config.yaml
n_layer: 8
n_head: 6
vocab_size: 2048
norm_place: "pre"
parallel_block: false
init: "normal"
init_std_up: 0.022
grad_clip: 1.0
batch_tokens: 65536
seq_len: 256
steps: 5732
dataset: "wikipedia_en"
MLP neurons of a small language model. Each row is named by its layer, matrix (up: input weights) and neuron, and shows model dimensions 304-367. Each number is 200 + 30 x the weight over its row's rms, rounded and kept within 0 to 999.
A block is one neuron, or neurons of one layer that tend to fire together. Before each block is what it responds to, as a language model described it from the Wikipedia text at the highest values.

Responds to: Fires on tokens just before a coming verb: infinitive "to" after verbs like believed, said, learned, needed, plus modals (would, may, shall) and subject pronouns like they.
L5.up1343,200,191,176,209,188,173,190,216,218,189,245,176,196,210,248,211,231,168,175,229,250,171,182,222,216,270,230,180,235,249,207,213,223,231,182,171,211,236,176,185,228,165,160,161,206,204,153,240,198,216,183,177,145,210,210,216,161,214,100,209,185,209,206,159
L5.up2029,275,215,196,198,180,163,162,166,250,172,274,172,215,167,261,186,214,206,197,192,243,152,207,214,224,190,193,213,165,237,147,220,176,221,189,177,145,230,195,167,227,213,207,183,216,228,167,188,187,231,264,188,137,261,195,230,212,204,141,227,193,178,205,199

Responds to: The final piece of a multi-token proper name, mostly English surnames like William-s, Mill-er, Saund-ers, often before a table bar or comma.
L4.up168,201,184,221,148,180,147,199,155,223,172,196,159,175,173,238,168,140,253,222,241,164,246,195,213,232,193,172,211,265,236,216,221,210,218,227,215,182,247,208,170,167,168,175,197,131,230,242,165,168,253,158,224,192,169,191,219,226,200,227,247,188,176,238,170
L4.up829,160,183,220,212,202,194,272,189,212,268,183,189,181,224,216,214,169,241,205,198,152,185,184,159,209,224,179,106,164,176,174,201,163,173,189,178,199,196,187,193,198,163,220,188,211,236,218,245,233,212,205,172,167,241,248,176,211,162,217,233,215,196,207,208
L4.up1027,215,166,242,186,206,263,202,200,238,204,171,186,179,163,234,202,237,221,205,239,198,231,155,203,176,189,205,248,203,175,201,218,220,232,193,234,147,175,206,192,193,189,177,188,198,256,221,215,246,207,162,187,156,210,210,159,209,155,192,226,193,203,242,206
L4.up1050,190,213,244,205,222,182,224,143,238,155,183,229,154,246,146,181,143,198,210,214,184,217,155,190,179,185,177,164,235,267,251,203,234,224,229,234,184,186,237,176,234,193,189,201,188,181,180,211,215,252,214,237,169,204,132,191,196,122,261,246,220,211,214,220
L4.up1080,219,174,243,219,188,218,232,232,198,216,170,189,222,213,169,242,177,257,212,194,195,247,189,145,197,182,205,199,246,218,188,168,198,206,248,179,198,175,217,184,217,212,226,172,268,152,253,211,153,202,190,224,236,179,163,245,189,223,243,266,213,215,226,223
L4.up1184,193,171,236,197,193,213,231,207,198,213,199,182,210,167,271,238,195,183,212,199,202,168,154,184,216,203,122,229,238,143,222,149,179,196,216,224,229,172,168,199,192,241,138,213,195,236,236,184,188,237,216,180,180,177,185,188,173,226,214,162,206,270,220,192
L4.up1812,221,163,238,169,196,244,222,117,152,199,208,192,205,164,183,220,183,266,215,195,173,239,219,215,198,205,221,201,193,182,195,181,168,205,227,199,188,160,187,188,238,214,219,209,167,223,176,186,200,217,218,201,223,166,195,250,193,155,163,210,204,207,211,178
L4.up2237,216,188,216,242,206,197,202,223,177,187,221,196,194,186,218,259,201,189,188,226,256,195,178,168,127,198,214,173,171,199,268,163,172,204,251,219,221,150,221,167,236,161,217,202,199,209,194,190,211,208,214,207,196,152,202,189,172,194,217,229,204,210,186,189

Responds to: Final word-piece closing a personal name split into several tokens, as in Floy-d, Laur-ie, Way-ne, Conn-or, mostly in credit lists, tables and biographies.
L5.up252,195,198,247,206,164,221,244,200,215,191,207,219,224,162,187,239,203,234,217,150,180,160,167,147,227,194,180,200,176,175,165,185,166,193,209,197,221,183,199,200,248,233,179,212,186,180,258,197,169,239,176,168,249,205,235,204,163,192,223,199,201,227,196,171
L5.up1007,214,217,240,233,239,189,182,253,247,176,187,168,164,201,208,237,231,205,206,233,214,139,162,240,220,193,176,195,191,178,204,205,175,169,199,223,217,161,203,170,222,191,175,203,198,248,194,209,189,248,140,152,166,209,177,225,222,151,222,215,207,235,205,147

Responds to: The word "and" joining two paired items such as nouns, adjectives or numbers, as in "filly and colt", "30 and 70", "criminal and civil"; weaker on "part".
L5.up519,152,235,200,221,186,179,238,159,201,189,207,304,205,191,193,181,215,184,243,197,214,205,236,187,177,209,199,200,198,185,174,206,181,161,239,242,214,163,216,201,154,155,218,212,202,220,174,158,196,228,174,225,182,231,200,215,233,174,220,218,167,208,220,225
L5.up1291,168,183,157,206,232,182,236,233,173,201,213,189,161,246,190,155,204,232,192,213,204,171,185,216,171,301,143,209,164,161,235,224,207,151,158,210,206,160,232,173,215,217,257,227,176,160,168,190,279,175,180,208,201,219,215,216,214,216,193,212,247,199,152,230

Responds to: Function words linking a noun phrase to a role, place or agent: "as" (described X as), "at", "by", "that", plus "at" opening attempt/attorney/attitude.
L4.up246,192,180,200,218,243,202,260,262,109,204,166,234,215,202,212,226,172,244,235,150,196,199,226,179,158,245,152,168,187,176,193,141,156,175,190,237,166,162,174,188,192,195,175,237,216,213,261,197,192,218,211,236,176,216,162,191,192,168,245,194,185,258,209,243
L4.up396,195,210,196,181,160,188,203,197,174,219,203,182,232,199,218,189,218,208,195,182,226,247,191,180,259,205,189,211,136,202,183,211,217,178,212,239,236,187,154,224,197,174,218,202,214,196,268,183,154,226,191,152,246,198,230,196,250,202,99,177,243,194,172,199
L4.up654,202,182,162,174,207,197,222,182,155,233,258,167,178,241,226,196,169,212,145,220,182,178,181,177,209,187,162,209,157,194,163,192,182,164,198,187,244,227,200,202,195,202,197,175,200,181,173,242,198,206,246,206,194,158,222,128,137,223,224,219,197,207,238,188
L4.up1044,229,210,180,217,225,184,175,200,214,159,164,244,230,175,173,199,179,201,168,225,231,201,207,164,214,180,176,141,197,226,185,198,167,169,169,190,245,250,141,220,187,192,186,204,191,220,175,217,212,210,172,180,207,198,203,144,203,197,211,222,196,183,150,192
L4.up1072,199,179,213,178,212,146,249,199,101,183,206,166,195,246,172,181,161,205,207,188,200,174,189,220,200,219,248,251,203,195,229,145,169,190,210,171,215,203,226,207,167,210,187,209,210,189,239,181,221,195,243,181,190,194,231,182,232,240,191,215,208,221,191,260
L4.up1103,219,217,168,137,210,206,179,157,164,206,210,179,242,183,253,192,174,190,202,161,214,185,167,194,192,194,237,233,154,161,225,222,209,167,228,199,249,201,213,257,218,216,215,190,152,173,209,182,140,207,215,199,221,207,207,190,229,220,191,175,180,200,222,172
L4.up1126,231,211,147,134,217,186,194,132,194,163,229,137,240,212,189,186,169,180,133,222,231,199,197,236,194,140,183,145,208,186,166,212,191,176,141,189,216,234,152,188,233,197,236,190,245,260,253,131,235,168,243,192,233,169,234,227,204,155,182,195,182,233,186,147
L4.up2067,189,204,153,165,210,142,222,213,192,223,179,235,210,194,212,192,244,175,213,177,240,198,156,234,204,163,222,226,209,208,147,203,161,170,232,252,185,203,227,191,226,188,226,183,155,170,246,230,179,180,168,194,161,206,243,202,203,167,223,143,190,176,195,189

Responds to: Final word pieces that complete a verb split into tokens, mostly inflections like ed, s, es, ing, and most strongly the w of drew (drew up, drew level), e.g. work-ed, use-s, ra-ise.
L3.up472,216,156,201,145,198,205,204,180,221,199,186,272,236,199,246,185,168,181,192,199,156,232,198,209,244,166,248,224,173,188,237,147,215,151,176,208,199,229,176,202,258,167,172,210,214,166,253,240,137,206,177,154,153,238,194,231,215,202,197,211,194,271,210,188
L3.up496,209,205,166,206,207,177,185,147,266,245,244,183,230,255,234,202,220,179,173,187,168,215,169,205,189,197,228,213,142,209,208,238,177,206,157,206,205,144,208,196,210,181,191,172,205,195,243,165,163,194,170,194,152,226,223,285,155,223,147,151,179,184,173,219
L3.up899,205,176,184,215,161,196,197,199,220,235,256,186,189,185,194,176,164,173,182,206,126,184,191,247,213,200,189,177,216,202,221,101,209,227,181,224,184,206,189,194,241,190,236,188,203,232,115,164,216,180,191,208,207,181,208,168,207,226,230,196,246,200,193,190
L3.up1921,218,207,203,205,205,182,240,197,203,206,251,186,219,201,235,229,180,191,157,213,165,197,196,303,209,184,260,193,223,172,187,211,181,206,164,241,200,246,204,202,205,200,167,169,172,177,219,203,195,144,146,167,162,188,203,192,186,204,188,207,219,220,232,190

Responds to: Fires on "and", "or" and list commas joining coordinated nouns in English prose, e.g. food, clothing, and housing; malaria and jaundice; injury or illness.
L3.up45,214,190,194,153,169,183,219,185,190,170,189,184,230,269,226,161,158,130,219,257,207,198,239,184,145,208,216,180,180,194,200,256,181,199,184,221,223,194,244,174,217,174,197,197,216,214,181,185,207,224,185,177,212,171,132,158,189,223,215,251,207,191,146,212
L3.up1270,218,234,214,193,182,205,173,146,216,172,186,196,239,202,155,112,196,232,213,157,231,175,197,187,169,204,217,163,167,205,184,194,134,190,201,193,199,207,202,212,227,199,222,223,184,168,197,190,210,157,139,169,245,163,212,156,215,178,243,220,236,182,172,240
L3.up1691,196,204,161,198,178,262,213,176,202,177,181,206,193,189,154,239,230,188,174,220,183,176,179,250,204,226,172,248,177,228,169,221,217,223,164,164,252,254,192,198,233,217,160,220,141,191,198,150,192,176,231,236,170,216,157,169,181,199,197,223,200,207,222,200
L3.up2264,169,208,142,199,221,155,168,234,173,154,187,214,188,259,204,233,221,257,216,179,219,157,162,174,242,199,218,149,177,189,208,175,173,159,173,184,208,231,175,154,206,203,141,174,215,173,236,213,220,196,167,170,206,275,156,121,180,170,195,211,270,219,206,250

Responds to: Later subword pieces inside proper names, mostly personal names in lists, tables and bios, such as Williams, López, Jørgensen, Angela.
L3.up574,204,215,198,166,226,212,288,177,175,233,225,170,160,197,185,236,154,218,239,154,162,189,174,208,101,218,146,165,205,131,222,150,173,164,231,194,208,200,193,217,212,197,199,194,166,144,148,209,177,239,164,148,225,228,200,176,246,185,199,187,143,209,246,250
L3.up832,214,179,181,144,240,178,225,271,218,230,247,187,232,196,195,215,199,234,221,185,181,203,190,135,200,197,204,179,202,162,177,150,153,226,245,211,199,187,226,176,210,244,230,189,174,149,211,201,211,142,237,203,221,227,190,218,143,193,196,177,189,177,273,276
L3.up1173,199,187,216,113,209,167,250,256,258,240,227,130,185,203,208,207,170,220,229,148,199,135,152,212,172,174,195,177,222,224,186,197,169,181,182,229,156,202,194,177,225,213,203,191,187,208,139,187,215,117,211,207,221,225,223,232,238,179,202,211,194,203,218,171
L3.up2287,196,199,164,175,235,143,205,224,188,208,145,143,202,218,177,248,224,222,195,223,180,183,167,240,172,169,177,180,234,241,173,256,172,203,237,265,181,176,189,162,223,195,178,178,173,252,121,195,128,217,218,177,235,227,188,221,167,195,244,162,181,171,164,190

Responds to: The hyphen after "al"/"Al" in Arabic names (al-Assad, Al-Ghamdi, al-Qassam); more weakly, word-piece continuations (Al-s-o, U-k-raine) and " or"/" and" joining alternatives.
L3.up48,179,182,219,171,202,155,212,189,180,172,201,185,205,121,252,212,189,243,164,163,188,162,206,224,134,215,200,241,163,194,182,191,213,162,165,213,240,191,211,226,197,250,211,142,167,241,211,205,231,204,195,194,209,199,169,184,168,207,221,186,185,194,224,142
L3.up889,196,210,234,208,242,194,211,189,174,219,268,126,220,180,221,192,188,216,200,217,186,217,205,239,196,212,199,212,199,219,150,177,205,198,201,169,183,164,164,165,220,151,226,211,203,226,240,149,123,227,204,183,181,193,213,195,208,175,215,181,187,179,229,176
L3.up1593,178,201,190,211,197,207,193,253,194,179,177,189,210,186,196,176,219,196,202,219,227,219,131,223,191,207,249,215,253,273,236,163,136,184,176,200,174,185,241,215,244,249,143,201,211,144,242,199,195,176,230,198,176,180,214,182,200,220,239,199,184,203,227,232
L3.up2019,212,163,231,193,165,180,193,194,202,243,191,227,194,200,211,196,189,165,199,243,195,206,213,200,165,203,179,222,206,230,168,212,200,190,163,210,216,214,182,197,206,201,213,228,201,223,210,210,181,150,240,189,175,153,234,140,169,190,166,223,207,193,189,212

Responds to: Inflectional endings on verbs (-s, -ing, -ed), mostly third-person present in plot summaries, e.g. remind-s, find-s, caus-ing, obtain-ed.
L5.up758,174,162,196,206,206,223,214,228,197,199,202,204,242,157,253,198,215,150,216,190,152,262,137,188,271,170,205,201,217,275,229,269,216,178,187,192,191,201,222,134,225,184,195,153,248,202,197,153,215,202,196,204,190,211,196,229,214,190,205,214,211,218,205,191
L5.up1474,212,158,220,236,198,162,254,198,184,267,262,221,211,200,244,189,182,149,166,203,172,225,176,245,211,237,194,189,165,217,217,168,216,174,173,204,200,211,204,173,175,191,200,209,239,258,237,148,151,175,214,162,169,167,175,185,189,204,165,217,219,187,149,199

Responds to: Word pieces that continue a word split at an odd point, often after a to or than fragment: to-l-d, to-ge-ther, than-k, Kan-s-as.
L4.up298,183,178,185,167,149,212,191,174,175,169,143,173,203,204,234,159,285,215,173,212,163,196,225,192,207,170,258,233,244,194,187,188,228,190,193,221,203,192,264,208,241,201,201,221,175,179,192,209,210,194,251,219,219,247,193,211,199,186,210,160,235,219,192,196
L4.up563,215,217,235,208,114,242,186,268,217,227,252,147,212,196,245,212,190,150,193,178,196,190,205,232,174,234,200,222,280,177,213,163,183,181,234,183,173,205,209,171,248,199,177,195,220,212,245,190,255,219,218,185,175,155,156,192,179,231,199,215,240,169,188,236
L4.up1246,209,186,227,175,244,219,188,178,121,222,212,234,269,270,169,224,222,226,212,223,149,177,203,213,174,158,176,265,180,201,177,187,205,156,202,176,270,173,205,167,230,156,249,190,194,171,180,212,259,219,207,196,151,207,188,208,230,210,173,191,222,236,138,187
L4.up1417,172,160,219,161,218,186,205,159,181,222,202,190,206,205,162,253,142,190,261,147,184,187,204,174,183,223,215,274,164,182,196,182,204,195,137,157,195,188,180,188,206,193,250,190,185,153,208,146,215,198,139,271,193,199,287,151,221,173,191,171,151,136,178,184
L4.up1434,188,171,227,209,197,135,148,224,152,211,203,166,234,137,214,167,190,220,220,178,199,212,167,172,190,225,194,234,202,236,239,194,182,169,179,179,144,208,140,214,243,185,232,194,201,174,196,227,168,211,210,216,179,165,170,205,202,255,217,144,198,235,167,206
L4.up1552,247,214,250,193,212,169,225,197,213,217,207,203,176,191,152,211,199,208,173,232,182,195,179,233,191,183,175,252,202,223,205,176,185,172,231,189,210,182,190,205,209,196,233,119,253,176,187,145,206,170,198,175,222,202,201,210,219,246,166,205,243,234,166,226
L4.up1732,203,192,193,230,208,201,208,213,174,203,193,174,220,195,241,198,216,179,193,181,185,170,133,218,230,223,214,155,252,209,225,201,227,200,202,219,217,167,183,208,221,223,251,184,151,242,215,199,220,179,170,182,141,219,161,234,223,226,143,175,212,210,135,174
L4.up1816,195,223,226,180,214,174,156,208,168,217,186,200,239,180,237,220,168,190,194,186,205,176,149,213,190,168,185,168,201,245,235,197,181,210,175,241,229,200,200,218,181,191,160,215,204,198,235,213,224,188,170,183,180,198,233,169,212,266,245,221,220,172,186,224

Responds to: Short subword pieces in the middle of a word split into several tokens, often names or compounds, such as silvers-mi-th, Lock-he-ed, Liver-po-ol.
L4.up481,242,171,155,170,199,133,218,182,208,177,181,197,170,245,205,208,165,148,209,175,173,220,198,192,153,234,219,171,227,201,173,240,227,163,143,262,240,193,173,236,214,216,172,211,201,215,237,180,169,256,218,220,212,261,148,161,260,204,207,210,158,152,195,168
L4.up640,223,233,233,243,201,211,198,230,171,208,232,211,201,141,212,165,182,204,186,190,182,187,170,196,197,137,203,152,176,183,232,209,199,169,180,245,235,161,160,150,233,220,222,236,192,256,225,192,169,215,178,181,139,198,217,180,200,237,165,192,183,236,201,139
L4.up1084,235,235,189,199,130,162,210,206,201,231,167,179,226,205,180,216,243,183,216,143,230,243,170,185,166,200,168,258,261,178,132,186,200,205,202,241,232,276,188,206,215,186,241,208,182,210,196,226,259,263,210,157,174,218,234,193,240,145,158,200,195,161,223,221
L4.up1130,232,202,208,151,242,162,182,199,167,127,171,168,223,208,188,144,163,165,173,242,209,214,259,161,211,210,200,161,215,187,218,248,229,201,232,253,233,240,202,142,275,268,176,239,222,207,236,233,223,243,256,259,229,195,282,199,181,215,203,270,231,187,224,209
L4.up1231,220,209,204,222,239,230,239,218,226,164,221,212,214,176,149,199,194,228,199,201,176,205,212,281,167,164,220,236,224,98,222,198,182,162,172,216,265,198,176,165,201,179,210,214,187,253,227,144,226,161,198,174,203,235,273,208,208,184,160,240,182,223,220,193
L4.up1233,200,237,208,230,211,180,187,211,263,173,163,185,178,190,228,132,192,184,201,184,182,181,171,221,219,167,174,164,160,182,201,243,201,205,155,174,177,148,242,197,208,146,177,191,251,194,203,195,227,148,242,182,233,170,192,188,238,170,143,209,220,250,167,224
L4.up1923,250,202,224,178,224,216,188,192,209,185,178,137,186,212,233,185,195,157,191,141,187,239,151,227,196,180,207,189,160,188,221,232,214,181,158,237,223,217,148,138,229,200,183,182,164,206,223,171,163,217,234,167,176,225,215,126,233,232,197,230,224,153,211,173
L4.up2023,229,226,184,171,160,246,177,227,137,206,211,149,211,193,167,175,223,220,227,188,260,191,166,183,194,188,169,149,176,160,166,146,171,204,220,194,218,216,163,192,200,202,241,229,193,178,167,215,222,249,153,134,139,111,191,143,217,202,188,208,229,180,242,177

Responds to: The infinitive marker to after verbs like wanted, attempted, sought, and modals like can or may before a bare verb, plus stray an/An word pieces.
L4.up204,226,187,190,133,199,173,193,222,213,175,176,185,200,188,208,177,184,139,215,224,209,118,239,215,232,184,159,174,195,204,142,183,283,214,232,150,218,171,219,199,213,206,241,222,237,230,173,204,174,217,197,139,237,258,227,197,178,199,159,237,180,197,186,186
L4.up461,198,167,143,226,243,197,171,220,227,251,122,205,229,210,193,221,188,203,262,206,192,162,194,196,201,165,199,217,191,155,192,174,232,258,204,214,204,198,212,201,207,190,196,208,209,190,114,191,196,191,172,107,144,185,198,229,218,183,195,207,225,213,178,246
L4.up1133,147,205,155,193,177,210,220,216,217,215,211,237,170,195,245,189,227,192,213,245,237,215,222,233,173,233,192,203,179,198,205,137,185,188,208,201,156,187,203,185,186,160,196,209,212,242,222,204,181,195,257,172,209,184,253,188,196,201,225,200,202,215,207,224
L4.up1398,233,219,187,143,236,208,226,270,190,210,183,192,162,173,245,196,220,168,198,231,163,179,131,131,182,183,208,211,184,221,187,224,195,210,251,220,213,197,237,234,220,178,167,170,176,251,220,208,223,173,128,244,244,195,195,176,165,262,198,234,242,222,245,193
L4.up1464,203,204,195,256,176,192,220,203,211,174,186,197,243,164,253,223,175,169,196,162,209,229,215,206,161,211,191,172,238,191,218,202,173,201,240,212,200,184,224,205,234,222,171,195,204,187,227,198,187,179,163,206,160,187,228,238,209,199,180,222,214,233,200,284
L4.up1656,130,184,174,220,171,247,190,161,245,191,200,193,177,191,236,236,208,222,186,202,179,194,222,243,215,240,195,163,172,160,227,173,254,190,218,215,218,183,159,209,191,238,185,117,172,187,220,219,155,197,218,218,215,225,217,252,202,184,215,226,168,189,169,191
L4.up1961,192,199,243,152,218,240,237,180,199,218,188,221,200,220,188,218,164,256,214,190,191,189,245,202,156,167,204,217,209,226,184,210,191,180,259,202,198,155,239,237,219,217,222,173,185,217,233,230,191,188,158,264,214,246,180,220,236,230,208,238,162,226,191,190
L4.up2226,213,215,182,193,213,179,187,155,204,178,221,163,217,169,252,229,186,149,202,201,217,206,182,232,234,206,228,243,201,223,183,206,193,195,150,208,180,210,178,215,245,135,204,179,237,221,192,203,184,232,198,213,213,181,178,201,209,196,158,204,214,217,230,213

Responds to: Words that come right before a main verb: modals (would, could, might, can), infinitive to (failed to, enabled him to), subject pronouns it/they, and the t of don't.
L3.up272,167,230,211,193,208,201,220,166,248,185,221,138,256,191,205,202,208,177,175,197,210,233,194,263,203,200,202,230,218,185,191,202,200,195,217,158,190,207,208,186,213,167,169,156,188,212,168,229,220,190,190,178,215,174,191,222,244,195,111,242,194,201,220,212
L3.up293,209,178,194,205,238,180,149,143,210,234,255,243,214,210,235,239,155,185,155,174,180,211,241,205,178,239,264,228,220,194,211,233,225,190,172,251,218,196,233,251,204,240,195,216,246,257,220,169,186,202,172,167,250,160,179,158,143,178,193,218,202,167,246,199
L3.up352,175,194,191,172,197,163,227,205,185,185,288,171,210,193,237,237,205,178,183,233,184,190,204,179,230,260,196,223,188,190,227,177,234,189,205,141,203,205,219,173,219,179,154,206,157,216,145,201,179,242,192,173,199,217,212,261,189,179,78,207,148,191,204,242
L3.up365,198,235,209,191,174,229,188,169,206,217,293,170,214,212,233,232,150,168,220,194,180,148,213,224,179,177,181,219,208,198,163,144,162,230,212,226,169,184,211,189,265,177,184,191,199,192,191,158,200,209,233,208,209,212,183,227,196,204,200,227,184,168,238,186

Responds to: Suffix pieces finishing verbs of saying or describing before their object or clause, often in review quotes: state-d, call-ing, describ-ing, identif-y.
L3.up317,197,196,188,190,167,193,200,181,169,222,203,148,255,208,125,240,189,235,216,183,205,241,212,203,196,143,164,220,189,115,178,214,237,138,220,212,234,233,141,202,230,163,248,243,206,221,183,176,227,217,225,197,192,240,199,210,173,214,209,192,185,263,182,264
L3.up803,217,212,169,189,207,158,221,165,224,195,153,248,144,170,163,151,164,251,171,223,172,185,172,181,198,228,162,218,224,203,214,218,211,195,208,194,215,265,196,189,159,159,164,181,216,184,200,209,181,187,207,217,209,203,235,218,179,140,219,206,205,160,159,162
L3.up1146,218,145,200,196,132,226,182,211,218,187,228,221,215,199,213,217,213,228,226,155,175,178,138,210,198,202,237,282,178,175,185,189,184,201,198,154,176,198,140,222,219,183,184,223,198,246,181,167,191,225,163,166,178,308,187,198,256,188,194,209,203,231,159,239
L3.up1562,223,135,227,203,186,187,207,210,209,208,163,170,238,193,225,201,168,181,184,219,242,186,154,216,205,207,227,221,213,262,158,213,150,166,169,217,220,213,178,180,198,219,152,187,194,208,250,189,173,184,157,202,198,197,207,162,217,197,209,227,213,279,221,207

Responds to: The opening piece "st"/"St" of a word split into tokens, e.g. story, studios, straight, Steven, Flagstaff; occasionally other first fragments.
L5.up63,173,261,158,150,210,210,221,149,238,158,182,263,180,227,168,201,182,191,202,217,182,231,168,226,213,198,169,235,193,152,163,273,233,180,161,216,188,175,222,186,204,210,227,210,168,213,138,233,129,211,193,185,200,256,194,208,240,180,158,187,118,203,255,191
L5.up1436,184,198,182,144,171,201,202,234,207,216,215,275,136,196,181,171,184,211,245,247,208,196,217,192,201,174,249,182,160,248,239,189,214,179,177,204,232,134,233,216,189,235,157,205,177,162,228,226,141,173,187,202,177,151,214,199,153,166,163,210,143,192,189,179

Responds to: Word-piece tokens in the middle of multi-piece proper names, mostly non-English personal names: hyphens as in Al-Dossari, Zia-ul-Haq, Lee Eun-hye, or letters as in Mohsen, Akbari, Hayashi.
L5.up46,222,231,196,226,184,185,180,177,223,255,248,207,201,206,158,173,241,242,224,188,229,228,241,172,185,206,201,225,201,137,175,137,166,174,174,202,181,151,202,174,198,199,198,205,191,200,201,244,211,185,208,165,194,238,236,135,157,199,179,218,183,212,172,186
L5.up2101,261,219,195,262,198,221,234,146,235,211,197,170,216,190,202,219,169,233,189,201,231,218,172,171,146,269,128,217,198,192,180,184,126,190,214,197,123,214,235,182,215,244,193,193,242,216,188,256,206,192,233,181,203,195,190,175,213,158,199,225,185,165,195,159

Responds to: Prepositions, mostly "as", also "on", "by", "than", that follow a verb or noun phrase, e.g. "known as", "fighting men as much", "articles on".
L5.up479,246,230,178,238,186,174,196,256,121,172,143,204,166,255,238,206,205,227,231,185,196,211,211,148,199,229,204,173,158,160,211,182,211,202,199,193,204,110,227,217,196,175,141,151,157,224,221,211,233,192,228,193,204,238,228,208,221,203,191,207,202,254,162,175
L5.up1591,221,223,218,166,222,214,142,216,211,197,215,243,234,201,186,254,166,174,177,168,192,173,158,164,256,248,188,206,200,160,189,179,227,171,199,216,192,197,238,192,194,252,222,221,177,218,250,160,216,248,200,196,255,194,199,190,244,217,210,178,295,187,190,197

Responds to: The hyphen after the Arabic article al/Al in transliterated names (al-Assad, al-Qassam), plus weaker mid-word fragments and spaces.
L4.up184,245,156,196,214,177,196,163,188,234,195,185,143,232,168,203,224,175,235,199,227,151,200,204,230,164,171,221,172,176,209,145,149,266,190,206,254,190,217,244,173,175,159,196,202,149,224,216,180,193,145,182,215,175,185,211,213,224,186,198,163,250,260,234,209
L4.up258,199,227,233,201,151,229,225,154,227,221,168,227,280,206,158,169,135,237,172,214,197,186,239,179,209,168,191,184,195,202,235,236,157,172,237,206,197,219,257,185,187,176,188,223,177,159,204,205,212,212,197,197,194,188,147,269,199,115,160,242,199,215,203,207
L4.up268,173,184,210,171,202,164,171,188,199,170,182,125,265,157,175,226,210,212,191,194,225,161,202,209,186,187,192,199,208,127,228,207,217,206,166,184,223,224,242,203,192,192,206,170,201,236,285,216,198,192,210,182,207,214,238,226,196,156,159,233,169,188,201,264
L4.up432,275,202,211,208,150,168,236,149,183,176,193,205,237,200,194,185,235,168,213,176,195,207,186,251,186,143,174,226,271,197,258,183,178,230,233,239,201,229,231,173,179,139,199,218,164,217,280,239,223,200,155,148,264,234,155,203,204,187,198,230,179,149,169,224
L4.up552,212,201,183,202,210,185,174,214,226,234,218,213,182,236,228,157,166,165,207,143,166,179,182,199,180,169,170,204,220,172,259,186,179,182,169,239,211,224,211,163,219,170,162,236,238,233,198,185,211,209,166,161,184,190,210,221,256,168,170,211,184,199,202,203
L4.up591,220,155,156,287,175,206,215,219,206,235,195,191,234,228,147,185,199,173,174,229,220,166,192,202,235,177,158,226,224,174,216,221,191,172,142,241,179,248,200,184,181,196,211,193,188,196,234,191,165,259,161,154,199,175,146,235,187,231,168,189,201,241,181,191
L4.up1030,253,194,199,217,217,159,215,259,210,201,248,176,195,169,157,215,169,215,218,225,209,188,210,150,190,233,227,217,231,189,210,220,199,196,216,173,205,237,233,217,209,156,164,191,281,178,178,163,230,223,173,277,186,159,174,187,173,182,290,215,149,188,198,204
L4.up1770,223,166,233,196,243,161,244,162,219,261,220,161,229,122,167,184,189,243,231,132,223,211,230,209,132,250,210,190,221,202,256,220,197,220,205,225,171,170,235,216,246,182,170,222,198,233,166,139,210,139,196,224,192,114,226,236,197,224,202,220,178,254,193,194

Responds to: Short fragments inside a longer word, just after its first piece and before a suffix, such as acknowled-g-ed, Back-g-round, bef-ri-ends.
L3.up1044,206,164,159,141,206,215,198,133,156,248,208,233,158,164,225,201,163,172,225,191,197,161,207,203,157,206,183,188,208,193,211,197,181,220,188,259,220,179,180,188,231,180,202,148,165,197,189,188,186,189,225,241,205,262,174,132,175,183,132,183,225,207,196,140
L3.up1534,221,164,192,202,190,234,172,226,199,234,186,199,208,178,153,222,206,131,183,141,173,144,253,218,182,201,197,246,212,213,185,197,165,254,144,213,166,164,203,231,255,156,217,250,172,188,211,184,208,192,243,165,166,234,187,165,196,208,173,201,201,252,234,198
L3.up1713,187,214,138,218,231,197,162,198,179,192,212,156,223,210,211,172,188,237,220,151,164,171,214,191,166,194,153,193,174,190,122,212,199,171,236,248,120,208,132,185,171,211,228,226,186,225,167,249,217,211,268,192,223,208,208,188,225,184,245,210,181,187,241,227
L3.up2268,255,159,148,268,173,211,187,194,186,169,202,159,244,203,243,178,194,230,183,231,212,197,193,255,186,198,176,204,206,177,170,222,205,201,230,164,180,198,177,195,194,230,214,201,207,195,177,127,213,186,229,193,217,231,195,198,206,196,177,196,219,205,194,189